config = dict(
    d_model=256,
    head_dim=64,
    activation='relu',
    norm='layernorm',
    norm_place='pre',
    norm_eps=1e-05,
    parallel_block=False,
    init_std_up=0.0312,
    lr=0.0018,
    beta1=0.9,
    warmup_steps=237,
    final_lr_fraction=0.0,
    batch_tokens=32768,
    doc_mask=True,
    steps=7166,
)
MLP neurons of a small language model. Each row is named by its layer, matrix (up: input weights; down: output weights) and neuron, and shows model dimensions 128-223. Each number is 128 + 32 x the weight over its row's rms, rounded and kept within 0 to 255. Numbers have three digits each.
A block is one neuron, or neurons of one layer that tend to fire together. After each block is what it responds to, as a language model described it from the Wikipedia text at the highest values.

L3.up266:114180123030108088100156142119146126152163108106150112115115130110121127121130169094111134130111100117151100106099094149141128146094128157135131128106155119149183096095166151125099101040121136146129120081084255128160127086156132051140145155066107095162155096133142128193116200130141151149
L3.down266:128110118128135099155098138076107128152108145103094156129126139158139136102140112087061181005079113185131109177074130176125130177128149098119125081078157162132155206123171096101119178172092154185170149135076128084128124141125113087151129139160088112154158129118184209109133112119101155095
L3.up414:154105126128135095115089060109137093173196108142114138129095133132159160120124144188126115158074109107129035129123128113138153139102206130128123127098186155134126158118175164118153135115092099151096140099117179151118125056117123095105099197128140152164189113134146153170146149121095130156
L3.down414:130116114189154105134109136101100128162136116055110140153088151126150209107109130118120150096102141132103080159083106168107150108117111118115134152098151127160153122143139156089142107128097128124111152105167139109111067177120118137127120163085186118168128092162164114187121130175077136112
L3.up837:125119141082077127109162105141166133179059152143200121080131115111138101149074103119127142204048128104137125148041134121137155133134141139121143113126114105082089082208075158148184113068138137095070126158118124144096166202066133124115117163122117097113091203057165169172123131123202129125
L3.down837:142165150125112209095077126100168123109150085119175161110149167159149149128075090147096142103184112087150109176110123116150108090086139119101119151174143110116074069146065174131145107131080102147131128129125151149135133113171129166136115106104139087097121222103118133105132170116146136115
L3.up1010:102109121096159148150126113144171149160191107085102156118148065149170120120130128138106148174141152090115092105094121089173114124000163123137129143120136084110199118161151121165131163074174132163167135134137141185111118142172125075174112130130118170145056101123147102073116126105165133147
L3.down1010:153103084147206113140143138142142150202116148134139153129196152133171108114087109112088206121162155145130094079141064100119112104110164116128114172111127142080129121111122153130121141047169170122155160188127160093101142149132129122187105156118060167160121117089180176104125074148184166073
Articles and closing quotes

L3.up79:132226119097150081148147181180146119126127202158104127094151150128152119125111161046129089117135100141112112093099087175150081108110093140125172144142131098104194122131116129114101181062158121158128155094089166109095120096125144085136087105112076164168137096147119150101146155116180154115
L3.down79:105134128150126132124133140098159155137117118171108145137099091107142136143144127179098144106178064072119162129114130124117082135132132134115158153160079127105169170049112171084139151184106115111144127140121150122103245212106116113137124126181162142108104089152127137118186088099085118151
L3.up411:141105168079122144156141120186123131121156194072075139132111125090164142065109174087147134178127221123174028133068114097144107130127160227104128137150104096110191153171170112081101140066124100173087116044122126140104122120122123113139080042136064152119118127138151094146120191122116114194
L3.down411:105149125123111138126137142111153131108118165105113183154081114123164150129096150111110091124197141117130113163146130123140021169116074135126113129164066131141112100143113106081119147116181095188144135117117099089114148121175162148151144072147114110079097083135148152091134156138151123154
L3.up547:107136113050071123174136155152146134134125203123146139117148113100135153087118153089130100164150107101099122159088106119170107103090163117145131151138122121108178106126195159068141144112120101169099118076136165120085169154150150132150097132116106188212138096122101176101129143045183108128
L3.down547:128137144201125158114148117128096154122094167099161188083080096099147167162124123124145103132171080047114133144054130116170047166150114094078122187143123125160145147227140067105170119184177149117078141132141120096102126137159163160139137126119158170085160146128113135101143081169114114093
L3.up610:129193085089168165080158157149169143104120137104090028155189109085096149138146180114159107170124120140122145098130129139241123095108100111123138145165132149156194105103082119152117147088150189141144101058088118139119176150144175101169155101086103118117096127156135099183144119108114080112
L3.down610:102071153165142168056117103097126143162137069118161153167108144159157143128045120125100162177081178042138140149083127053153175128183155102144157162167078155088137100126136163092160141115137069122142149126141163105104088136178112110099118130121128152170149112142168106137158175144105051111
Word-initial m fragment

L3.up57:103119147108076131128107162122125133154101111126133055176122133094081098016125134102204135177136151162121070120085127143157151146119186144139126088114165119149115126158181115152113120134158156115133127108117104131112134125140123114105082176124127114157112224114076086147116169067107174234
L3.down57:099153139139090129128124241141133149096107166127136151125079094116139156119111134077086171195126137175140136095135127155062150139146115152152137167126064121111116104086139123083148121136137138107143167116182187127109139098111168169103153117100105049167126148119117168107131148114104111102
L3.up121:086124126128134141119149164152121127115186172139096113140147145145139136115184159113142117172120064138130132070131135110134133026105094136113144127107200136093111071114118094145050108066197148121136109138126166129127126113156145124124160124094148241155080184146092125167143173121111138187
L3.down121:112171108148140142130130090090133186155099134095123123179128130176164167158105193132074090143130089134128156105084144113146096110094100143110193132146106076127173128115157150092143088108146104093169207139128159090115122195057011119147137130146116142110111164138117131134217152101130130049
L3.up236:130104144076132088133112105171170134137073162135178148107101100142142124099129151055123103095108164114082110181125159133124109102100093167144146119111154130089129137123138090094117088166148102122091158128118182132117131087123132090154112080133142226135087173130142149122132135092105095231
L3.down236:134144158160133113112145140160098183113143178178128177104140094154126168179121104156126127082158135172068163155115130154148033135128162135123147115144125143128080135113151102105137128147116105105134196123137089088107141133170058135100127101148092101120141083154123115131207107167140147120
L3.up729:146112111089139119149155149163155134085147151130165156120146160148133155089170129078144106152123114078112147138129159100162108105064086124162156133125155158150123158109121128124173090092074111122113151136146216148107146116098154105121070145147128197144142172082095125145144131083110122180
L3.down729:162129135166140067197128127131102211100126161130154169074157087173102143118138122164119156117135061125136144084087150147104080089128153113137130147091087163121130157139149123134145128079149095133137110147118118122067156108168080123101130137103123123118141120137145169141166112116090131092
Table cell spacing

L5.up253:121127167114104184133146166200195130156142104157144044145124119129129042093143118097172127119089115170119096091130129138178192158138100133129120088143184100137111066128127109166094079145144122132128153127124133189117140091152138076133113143104164146141127240114119118113102157128107121206
L5.down253:108145151130179116098129166117103160155161153158160079075081131155125165151177145169092172114162139152113152094109148142083101137140148131157155155124129184102115124144107091118118085172081126077081182161136179138099078112159138111144134111073124066093133112167112089166137113160109100078
L5.up292:158126113112161146110154167160134128112146108148125095139160176078154104118108153108136072152078106155114123083121181115147212097118097121175118096113158116163171083062116129185070137170088202139100142123069135144144131131142134060132128182063145160185105175080128102097138092078163137144
L5.down292:130118081122165147148101127152069128091179114125169068117104169099108176173159150194131114141087142131150096095111130111176097151105118140148123127133110143129153156058133112126153136148114085141083132170137164132109112140181167109129142113042108160135125095163141054138138095123065107083
L5.up389:132101123061103131143123143102102137133163112105061074176098144152128070070131136103114184162165118106127098096095166148191161134119050159127168065120129106137140135162185088167083122152077085170156132148107146153122151096207157128123071135109126099135134113114114168090137144103167135205
L5.down389:130147117146133112122132151139151128113054123094183126140173154159121099134125144124096104135097155173126161176134158160167111132144094168129168088160112051134138143089100135108179134107072134115138115098148142092127086100112154097157114118110113118075111114217112117075125163179087122099
L5.up598:140100192131102170105141167160145101093134104117166093113142123091109064084074167111154096181060111095137138130138100124139200156150169137146088121084139143131123083135089112168058097145151156071115111126081180147137176139134132086104181117085131169143104182119125110108082138093110127170
L5.down598:142113146152214108104135157103080137146142141169155096098156117157141187107135123152145133085095138104124132108066145144102123136144092172102136155098111216107064134128148083172122117150105098100102165136126108151133092159150146089153223161126068113105061140156156092113136105151060128074
Table cell separators

L2.up1004:152154198119081102142125157121188123107090151137152134160162159079162104124120124115105114165110106138123099120138146107125132149118165132145173141142182107085130120110122165172136160152087124041133153071083213101152179093113147104129183071139142108159116166142151165134150153070115162119
L2.down1004:217166112137084107170079151120171188181146105129120159173138111152099136130085095182140107129063094138081089077152138129106147132104128123116157150144171166139135121141123169155066170164145133099150109074128124109120119074073120130079148128152151139198115206153167146138132123187101115138
Year-prefix digit tokens

L3.up100:117112154116128126128096125139129153125120145047113157105143065167111094087159125113118096128177076126101104122095120146180069095070114151092145117136127155100161095113125133147084141081196120118108134155161115149092150078111149090131159125089099109134180163129080137174121120104136161077
L3.down100:132063122165139126142105163163075122159196115115153116168161112114072107120102091170148114126085092154120109096120091170093150126142093140124128088182159135117071146141134118115028098122161084115152119169177100158150077127160171119164110204134125139126133121117192088125107175139164157108
L3.up103:113147169124062127081114182126191149142148148122154152163160115158156106148087138102125124147110088117110130126151203105138142089115131141145149119128206131128118094134123163145111120146068160074144131118110214132114148086126142061081150102118133099163152165122070142071146102074104121151
L3.down103:136143124108071137233144129122169137131202116111113177130138141142096125139078113163141072129052094169115176146141157088128095118124095126122150189155142167166161089094134184197119190157123159078134126140122138095168122125125121118100098152097132123136086198170149084136148080121087142171
L3.up224:230098117125179063134177101078131139247134108142129132132119127120170176114172116138070160119117119102121122156117123142129095149176149097142128152135145172106207159161093124112078144132128104152166134111129207144088156109104145112113087129101114113187188110133073164174128132126136119104
L3.down224:132142143149155083090109126143091164119076129112088117184110105110119094155122122163118110139167174139151050126211122156100128149114092105132136180107115117105110175122099100180117171159179091122155148099160176067151087098203137141117078071148108125150159137118047168142129098109130083162
L3.up898:116168157101150137075098136120140147171116128137122127184172131101152128129123139127134067132135078100142090071164149114115110141110110111152155135161143127138115067115106167154076152182070117115164124109140182128159106078100147104088119137065137073185159151133134163114145104116146146123
L3.down898:180115129128072090159085124065113149158098119110080198193114142104127108158092123123168131194115155091107120118177185162144097131157081121130178134169118100140180138100144131144089147169165089115185147084148173102159146087165169126104104087090113157179081145162175121155112090135056171169
Year-number first pieces

L5.up4:125061138089130102166136087133119119118112110155131141165120130144149129077118153148125132135072171083119136134098127161168171123064080157132136102108138061174183140090158160116114134102119135116070093132124152140143147120090123092142169190061130117167085188125170078135145188139102191160
L5.down4:082137115130150148064158162112116118196077103096141118138105137100120202110076107052160129121095107057121069188117097109169130102129128161090078136119149122113095096091123109075146144129150152138110114087160131149091114192178104126116128176132179108178098094147161147165091097180128134133
L5.up463:131125114069137121085069176098132140172175140128052146173140110151135155142119139093148120147107106000117082111121157107207177150083126116114140089127146065153165081057138121195070115138131113147090117107150186163124142129164119065156137161121079123144139140165128100119125112077155146110
L5.down463:109122121112118142143097095068127129105136070078149174163137164075159158144177081112070077103161134129104117185078133145208102090088093112119152162136112141124158224109085111104147210168139151156160113164116148047134126180160034166120087090069177142148110114144183086145140066102063094160
L5.up491:137103195148174170062143105092153101163149094056143157160140120181088112129078122139091067100056073096125123127146171134148139131095138131117118115122176129128100175129145195181163197153138126118119077155154140130139139089185120078085123180045064183164101086160101128144118166109076104118
L5.down491:137191138171121131193062131138122128099083131101137100115120164158149103111134132104097173101164164080188057179154132119122105146150161109085125104076170196142151143156187125144061092132051150152129105121131146130123116149111148086107102145120182133136201087150127110121111069138108115157
L5.up573:112130109106162077103125131091107108159138160080081132157134096205156166163131125081117127099128119127116071124125110072144087128132122136111160121166166105113169111152135139175152125111132107189169136063188185155125096165135126130162088219161101093109198135081047132153119088100155144138
L5.down573:130151135113167160127152124125148143169145130188115068104130127088173145174122126173100108130119165125097141146166144133103187119139114126146175162090056154194108087116104135072097119162075190152138140189099133137097161173143051103166182089069130105155069167113208122162152168154157126134
Clause-opening "the"

L5.up36:090173137105126150073114161139174128183193127084099133104156156128131149122125110101204093147138105128113101122051104067121140129110176185101136142139143090104112081183162114129150094137156142124131129028143152144130087113122152088129052089127073128084158113133143132123129083100139117181
L5.down36:147127152117201188123111182132204129123102103127159137122186136173095091100124080152104176135122036116139077031062162093133130148096152111164101151130094171148072137096118160106129123106154074145091126178173172191114114174167117104143110123107113132125130100080130153147115153169141218074
L5.up501:144117124052168131132142116195144107111162119111058131124112153083101128078140180108135034175131132085147084109140096077166135119082077184137127142137191145130159139156175135123124088159120107152166111062109108133113118099139137115091083086149087164153141124140177087066103149119086137195
L5.down501:128133124082092123145142144113188159133151130098071195175123158153186127087077215140094083136187150142159109140130103124134054119120097111095130168131073185168133112129116149103120116137118040161111165127191100064133110098133181117142155104154097123111138045119117122119136145113156087128
L5.up518:134162132110138124111111121174120139128151176090097130115108109142157144110120190042163128148126136137121086068082118123112097133104121166150080166173111123100182152203149109060091194082142103138123119068112169119126113087130131138094133069115034169075134085151139137070099102100169132177
L5.down518:144193162114144147135157148122159132118115138071097162114073069132159077072112186114155104139138157149124124127103119141165065184135103141114112118230063090141137115143118085054096112124160081189167142141127138122121106135182145116106118097060087127125091064169122151086123195155179127141
L5.up834:142143184090172072098084075141147100150165146125090110059114122132161096113118156051117139186152119175118059094083127126094115072146148163128096147172170115099144152176199130079090150078189122103113105108132133156137113060143117126140100068144060127123179130137114064066145155098118165125
L5.down834:108092137124132118122180073078143122129138144070122145046145108174159113096100145078106108130192120136148094128111141150115011127117073125133116106170108133130109111151139127133105140133158103174152113135085167126138182136167162105129122130086144090135121106147099090063122147128180144128
Word-initial letter m

L2.up554:165060162119162147091143128174150108157126129085103082131161129082135101090169119169087144154028108092112183055117172056193158108111073089142090152115171179084091153150139100092128163103084118099098149129108166138119150180146125127078130114122145140130074141129161138122119120132117119145
L2.down554:109112111159135147144140174067134138164110152084136116184125157096140154158216132159115166150143176104114130106180147135110085137121111083129139130174111123148134117107116092109147208124135111126166160132186165122089096226093094191135120071141122147056125099162134173074152091149167205095
Joining punctuation marks

L2.up204:157145143059086115156115165092169106136128128123112106075158142136145109124125142117066155118089091115167131111134120156168075166133180181132140111079115150128112172169211136119171121121136102084098140144099155166176094060156149083116125147081097156113062069098143092093109115106172129093
L2.down204:171124172140138179145095111074170129076149134046127103103147148153128134151146154178142171101095129139165110114144108210135078185112158114110165121160115158132134158171160142127166099113107150095040126172136102160152090089133153115122141123092095135064142122132110073171136152159155129114
Word-final pieces like "orn"

L2.up612:143145172069170105091142181134159135147100149128143139140131155087144099173139115091134150120128180182064100133139161107127133131103107121247175145154206136119116151165126182139143163067098156118147179112125178149058181129143143114155150119114119128142091168080127142149144117108109127175
L2.down612:122178112093130116126117091173177113193144119108130198067136066173073131082141166191140085127138106121143126078052068113096121173142184134076109169105116115146172109102152123083175074145159122141106043095126092136136165096100089180104124173185145165196135112168121184070078125180158133109
Word-initial fragment tokens

L5.up232:164072165114165117141098130114173117135078155168062185151154166165131105100062134152151153120110153036118043122154120120137151153132112122099134081079110199093125139105103129163069144124111089130101116086095142161159111103124125069158166173133134132117139199042165137115155116112137154118
L5.down232:136162140240123143154089105118151136112069130154103114161151150185125203178138146180112111106129086101168138117148102172155137092104101065172125137110146140164128103144158093090082117117172148119125147143093094169106118113120148134145139149110117116088108096116127066095130100147117162087
L5.up452:142068133128119184055183103124158109202159119122166109106086134136145129162103155161130096118107073019138140083120123141165118103123187109172128077058159149112199154174112098155100150111135136115100118086126120167135111128134125093121146169127120177111132158123183107120131078101126121146
L5.down452:108122092122122183148132179070152106102105107145122098179083143118136144100157116171098126120088081055171139090060130120158116158102127147116143161175072058134129049115147121135078153166171084099138086168077140190121174113191149143169170172149101147118093126136146108101131168145175159096
L5.up725:130134091073158128157127123117143127148113115100137112131178126050119129096107163121109136116154091081129157076141157153123149133117177154165137101067140108110198137102180160089104086113158091165117130049112129176125121127138138120137176154145124143163085148063152129110133121123117140153
L5.down725:111074152122112161126147081103168119131182150147163089156100139149197118115085077112087080113093114149130167108153128060077104084138118133133116166132114138162142145120157131122094136137096162088146153082155082150075125181079114160113105085123132144116131120183140173203132174151090141163
L5.up842:106129113075092193105181147107155121182165101140153139165065110127121084143097126136106090124106079092148106198130139143201159157095178114149105132098164108117172111188147084192126110087129183068132122143126133157154173140212146079134141148148139145130137124132150092087144146098155116135
L5.down842:084092105152127184147143160099094113087118125140132137108037161143072138118098135120118092132117105145159116115063114109133131139167197183147103157150088101136135109151074166132150083112140106101145136122114150155084119152093170147118159184111142175102167162104125120105115161128148143100
Mid-word en fragment

L3.up233:128169174078126116072116157118143126143143105165112113156115115144150103141144126133156109130092111030097088051116109114187147067047163117154153093115175150114146130170109108157061154136188094090105111119119131158097128136118133068171148140103116141124148164151121149131129156094124107166
L3.down233:115141110195123088102120121110089149137066116152127076189063114130106136152136090127069054135144126072133111177125111134148120091112168065052125162111151185128169115171108113172110182134157078095145100158137132159149129115068161184174161132178170123064158147107130144158167106127117128136
L3.up328:208127083078141137118138121110122133117134082138095120143172103111140110111108164120110078129150163123116141081045118101159120147114155128112122131098119136149163209094139115070201156150095122118101148088101142132109136158164132175096053110093107165181116087154144107154106090146161116098
L3.down328:093123163113104154119093188139158143134134102168136107171091148089139143166072155106102129093104121154131076128097117151104100112155146108071126124103080184104116096107186136121138158081163165095085129167180105130082126106151126109153180110115121103081135076216136101180142146138110062113
L3.up630:156158091049119061149149122151141125157104129093155095102123112153129129137143154147078118096160160049117164091147124122186088147094152104161156136102162115093167130155152049103017149107128091114153151126111176109160151079100146017133082122055148167143136132133160128135122145163134106147
L3.down630:160093113094112110122094109083103154118156116073150069137142128093065102128175140135135102138153103098165156167112131095092109176124094121157160102157150075157180100123158123155152116185155134073174103106099150139165110182108176131157167090075118112154175133188054100141095099062155119133
L3.up843:124146170068122138121100095101134136144075124172094073145133125145135147121117158123130163127114123115140061061067156136174080135115158122108159069119110168126168115153107104134133150161152100120072155150076134138144140123145122101134117154000062108130105173100148084107113098139197167088
L3.down843:132132193166222108135161191143141153135085144070133056125104150071086150108109116189163083067094113117136115201143115122118109173163137144107152095129164172158123083124111125116129142148159131127067115144137109137149104129145130117161131138172100073133054129153072074169142104137142124141
Mid-word subword pieces

L5.up144:129121053107096131154188171111154116163145149099096035092156137143152100138168194078117148146103106155147121133144123124095116166148173109137100103072132171105112132171152121092076100081173129078164120102082154126162130104128139087124139149052156133128134124128110075145104153115147162194
L5.down144:148123094113145096122111096109201112165148134060099125080120101137136091153201139109076158144148115128176195114125133102110125142121068193124115155150136050153170171133124102182186121143109148106101179111129126180154168181140175118113091093094091122145109130143113130117141148143111096108
L5.up280:091149164124078120143107160120193101153159161123128088102227142145144107127144161134152086128133134134154099128066136150196123136151134179072133104060139122081129135161093162107086100114144124122102110083080177164146124065112136090133133144118159185126139173182148081076112162114154124151
L5.down280:151123118146138141120086098127191146117148129056085134140121114130113073102151162114110128125142166107133140134134096167114136100121092135152155172151161140132195133125148099115156094112155166109133168110157138164137176166105048144156107088118056180084068131111133096094158133141137155071
L5.up404:143117157119153097178142137150152098117131099081106133087097158095153098138140099155117143125105114063125174115171149127138139125098164176134117080113125072110106130108154147092095078129138125074073142148129152110134094123081145094071133117128091141103139122149145116108148198123066120148
L5.down404:141157145058141059117148127142134135172081135089129103153122135112132159133083134208095106172113123143145066127069123187151156093116144133095111109092123131177055142071128161162124154136114135097111123148134118176141172157098122084130141099165133118164115108143098132178125140139105126156
L5.up928:101109189045103176126142134119149119155133119177098124162140141075109120101109143127067063130156111119112122159129114118136102142101144173154135116125145085126159158094235085164112220116134110116092108074086164149150141084126141092154093118080128149179085101137161135065140170111198124118
L5.down928:141095182109143164133203098120141119057126082069119092158134120156126142123160160133181104157138139166141135103160116162162138182153147146197169147132185096132110220098187089143132098092128148051138095151118131153158159174108117120170108118137138150129075117158131089146114152146098144129
Completion of split words

L5.up249:115153126043130193090134135114102119197177135117097094095120157132146099111167124121128140139155048048135132094110123131172095136106161158120123102125156117125154135126149094157138116114137137149155125116102185120148164104176149111116085138024122128122088119143106145085140141124157125129
L5.down249:114129119138045027202074121123136116126104120126131103075069111174093097120133194086141063128086103180130169194108119119096145146096111141126144097099116121107132162134087133148088153191095148130173118090112118119180072118081064152156146129152163167110125146137099146169095206081094171129
L5.up661:122114073161113132084149073193113128134180159087086086164136089078129101124166138103128171107119073126127096055156133104172057122188138087141119128155155123141168154184141079139120153144140133144119144140109152132129089099201123103149083183139153136133142125083080120166124078135159137167
L5.down661:123128118162134120167081160140178138170084164123144153087155117108116118077109183132121130187140113157168136184111137095081125165035113168152137111120096097098117139161081075097091136151058124084072112119160140114146126123140027128125128114126134124129131105142139123103101156094152187051
L5.up759:148138154109135134121132146129158145153132176151178122129141123135123113153153154141112077123132117139128105101145224077156155108154073166127126131133169133112156131085153148149121116168140146061105151108131159110116190088130136140125124120138090159084077171104094105058144148098172142109
L5.down759:178052096157062128201110090114104178134159113189164100144089137136165094099162147127071192092144074090143133157112090074166145120098092127173172069122104056151119123176127128158158156084118116159140189168113159097117119156133011145161098109141167138143175121127141145107114134167134154148
L5.up823:115129169111128132045119140174166135148138167089162124102160079136169109111164143123112128196154129072120114159134129121169123123128125141120151102100133135083189069162120124160088172093081111196113135152113189139128133111111136076105128170153084114106175064114130126059130138086170144152
L5.down823:116111191158133138134081148128115117154120162138086104120213157074131094163179103141150161144114049083124095164229136150189133151118159065112135146087150118166140148121097090126064147084125133126116099130155125075147113100100188106129152107073154144127142103123135133158136141129119187175
Line-start list and heading markers

L2.up359:125125097127138071104126082133179130153141107174093149172124135114140153134143159077136143133101146126075124122123163084141114073073040126152182088160181116115214155123128131133082116135119107136083123112102204140090153057102134063164126142099128149170095090095084117172142118128088143166
L2.down359:148147149170110109130077097128087173146141082138140195087089097078163234194080138179055159136135115129111150140121091142158132101092150151118161101070130108182098113122120152099156067199144127123096135105133113142158101176082056133121103126066124115168074120196180061177168154099077181125
Definite article "the"

L3.up123:156112151076117088162107180139116114104177109094112086077170142150162062108139140098128106110152083120143091050110148141144099155056153111140129109133157108085132163168155105075082095089118114067106119114107173183135086104163167051132146147087168184152115151146099130122123089119143095144
L3.down123:131112099123160116094125124112120148112114154089194130116177171111088088125121116137142058155121110102123099179128162151137105118163097122101167112170129086131141078132143171157191105187145165133131126075133179111151058107154156067145158153122047129103118141141085096179155149077133121082
L3.up132:168114124029108118081146171115104132099125133099135090128139116180148140142097165122124137123140174122111102091063130136255094145099124135129151142117186153090155135187151098062081179095108111131129145147098132182126129139180164042162123104054118111108082109155126102081143139151123165091
L3.down132:138081112169171158125133135165133172166108125087099100191111193113085097118121139155131110121196129147146099198146114118095084175121124134111147123154148087104147133117188143149202124169135143124147124124101136116126118166130151134140060124134095127149099148159081107148092097110109115088
L3.up914:196110151058125175109131090107100143151118095128122064136133133112160133125120171125081145117098154110112117102092138138189094139135155113125146085090114184128154148130129112107163136141122093108118141134077129195129137120189153061139067174014100150141064122116109081134122092132131141106
L3.down914:132090107161201145120126106145112151123128133120079095152115178101033123139118124208161115113118152130148096148138103125115115134149093142123159103148122120130135108141152153081201113185116148116119142131161122139137063182091146153119103111165077124180059095211062129212120145152117093105
L3.up918:143155138136097088194053135076166134144072125078141066123186072179104105129108180130115123108113146156104128067110178167213129091148147129093158160135117159137181131090130142069133148113151095128148124163076123144134113100164160137156186107070083127108143162172139070149147135121165095097
L3.down918:139071117104173129139103127129108163161134157110113123187096193102094135138124135133133142137113172119113160080110124068117164147170129149105175095118115130126077118119173117100192142117127097088111152113170150107128057183113108134173052077143065135161081176128036140160181107113156113112
Mid-word "born" fragment

L2.up746:064179137121153154087160128194171110179083191078133087119113060150125098108115141147097127139123109146114111110141151151173091104087144140133124069126117126062210117118133090114082168130151117162078141138109133102138162116111135034116154104060122120082138150128136105099129143101218141103
L2.down746:078189103187085182132174119148144101111135136124147153091147157147144118147120068142083098085106077167123173110094134113111101101133121127175131050133080157102121129164081113077171101131128138101070165107094112182143102080105162136161111071135074167114140073137207030127153160137162133130
Mid-word "en" and colons

L5.up265:099112156122056162103179116186161156144117144096124097163156117130153056097151109101147144137147118134120118133152157129149131106130114161148145081125155113117155121153114173187147122092104129105137128146050220157099145093188129147156090125124153105141150153139131151112136127095114058171
L5.down265:159193139147184109155115163148161161142110085149173100144168127123163100143078105132130137126052107135106122093139140121090126085116152112138097162138133179103152192165080155063101150077121169112172107055150123135126110146064151091111139091153134152115151117165140115219120123125167168145
L5.up392:108173130099076146189093177142161143104183135094164095138198131140157116124110127089149098172075081116102102120096150133136126101141201130129128162124125172132099061155119187160039151090130160111118109082099160113110109099109152065115150153075115111147170197133083135055133120081114111140
L5.down392:166075138170102097134106132114148150137125122080144167178122093101104077195136062210139161138127110034109104128158164124062140120135162111126149082129144109136127110152133123131079174163116116121133124162101150126149136145139161115132135113150127140146085129141120101105150125154095114189
L5.up529:099156135147120083102109102121136119166111128136120153147120158128143139110116130045092159113162069123145112115082129093120134117164168178151110094129142111110162141126155128160153169069132161138138148079118174122107128119152130111101089145128137102188100091123102155025105101073163151143
L5.down529:116129061145142148157071100165148136181101123090144120131146149061167118146100125154142078174122112089127180163136124098151147123091155106109126054140139057142140116108093083189140184128139108142093103092110091128130118140160122117106133164086141133143134131116122096133138036094165145142
L5.up987:104189168143111120122125177161168103141129170131172074133207134124117106154084132083151126144142086162096126141137116098091106129157141123104113148131160128085101023108099184113096097116154146096095141082073181089145147108122142116117141115130156120143169133144110124084104103117143081103
L5.down987:171060125168110155109108116171136130108120089111179199130145123151099107175110058123119139137157091105157113152144111141129111105090174096119122132166155108080080088098130144132128166184142138185164111080091137112111151140137174150132144107137082182167154075159144136128122091117175137127
Year-prefix digit tokens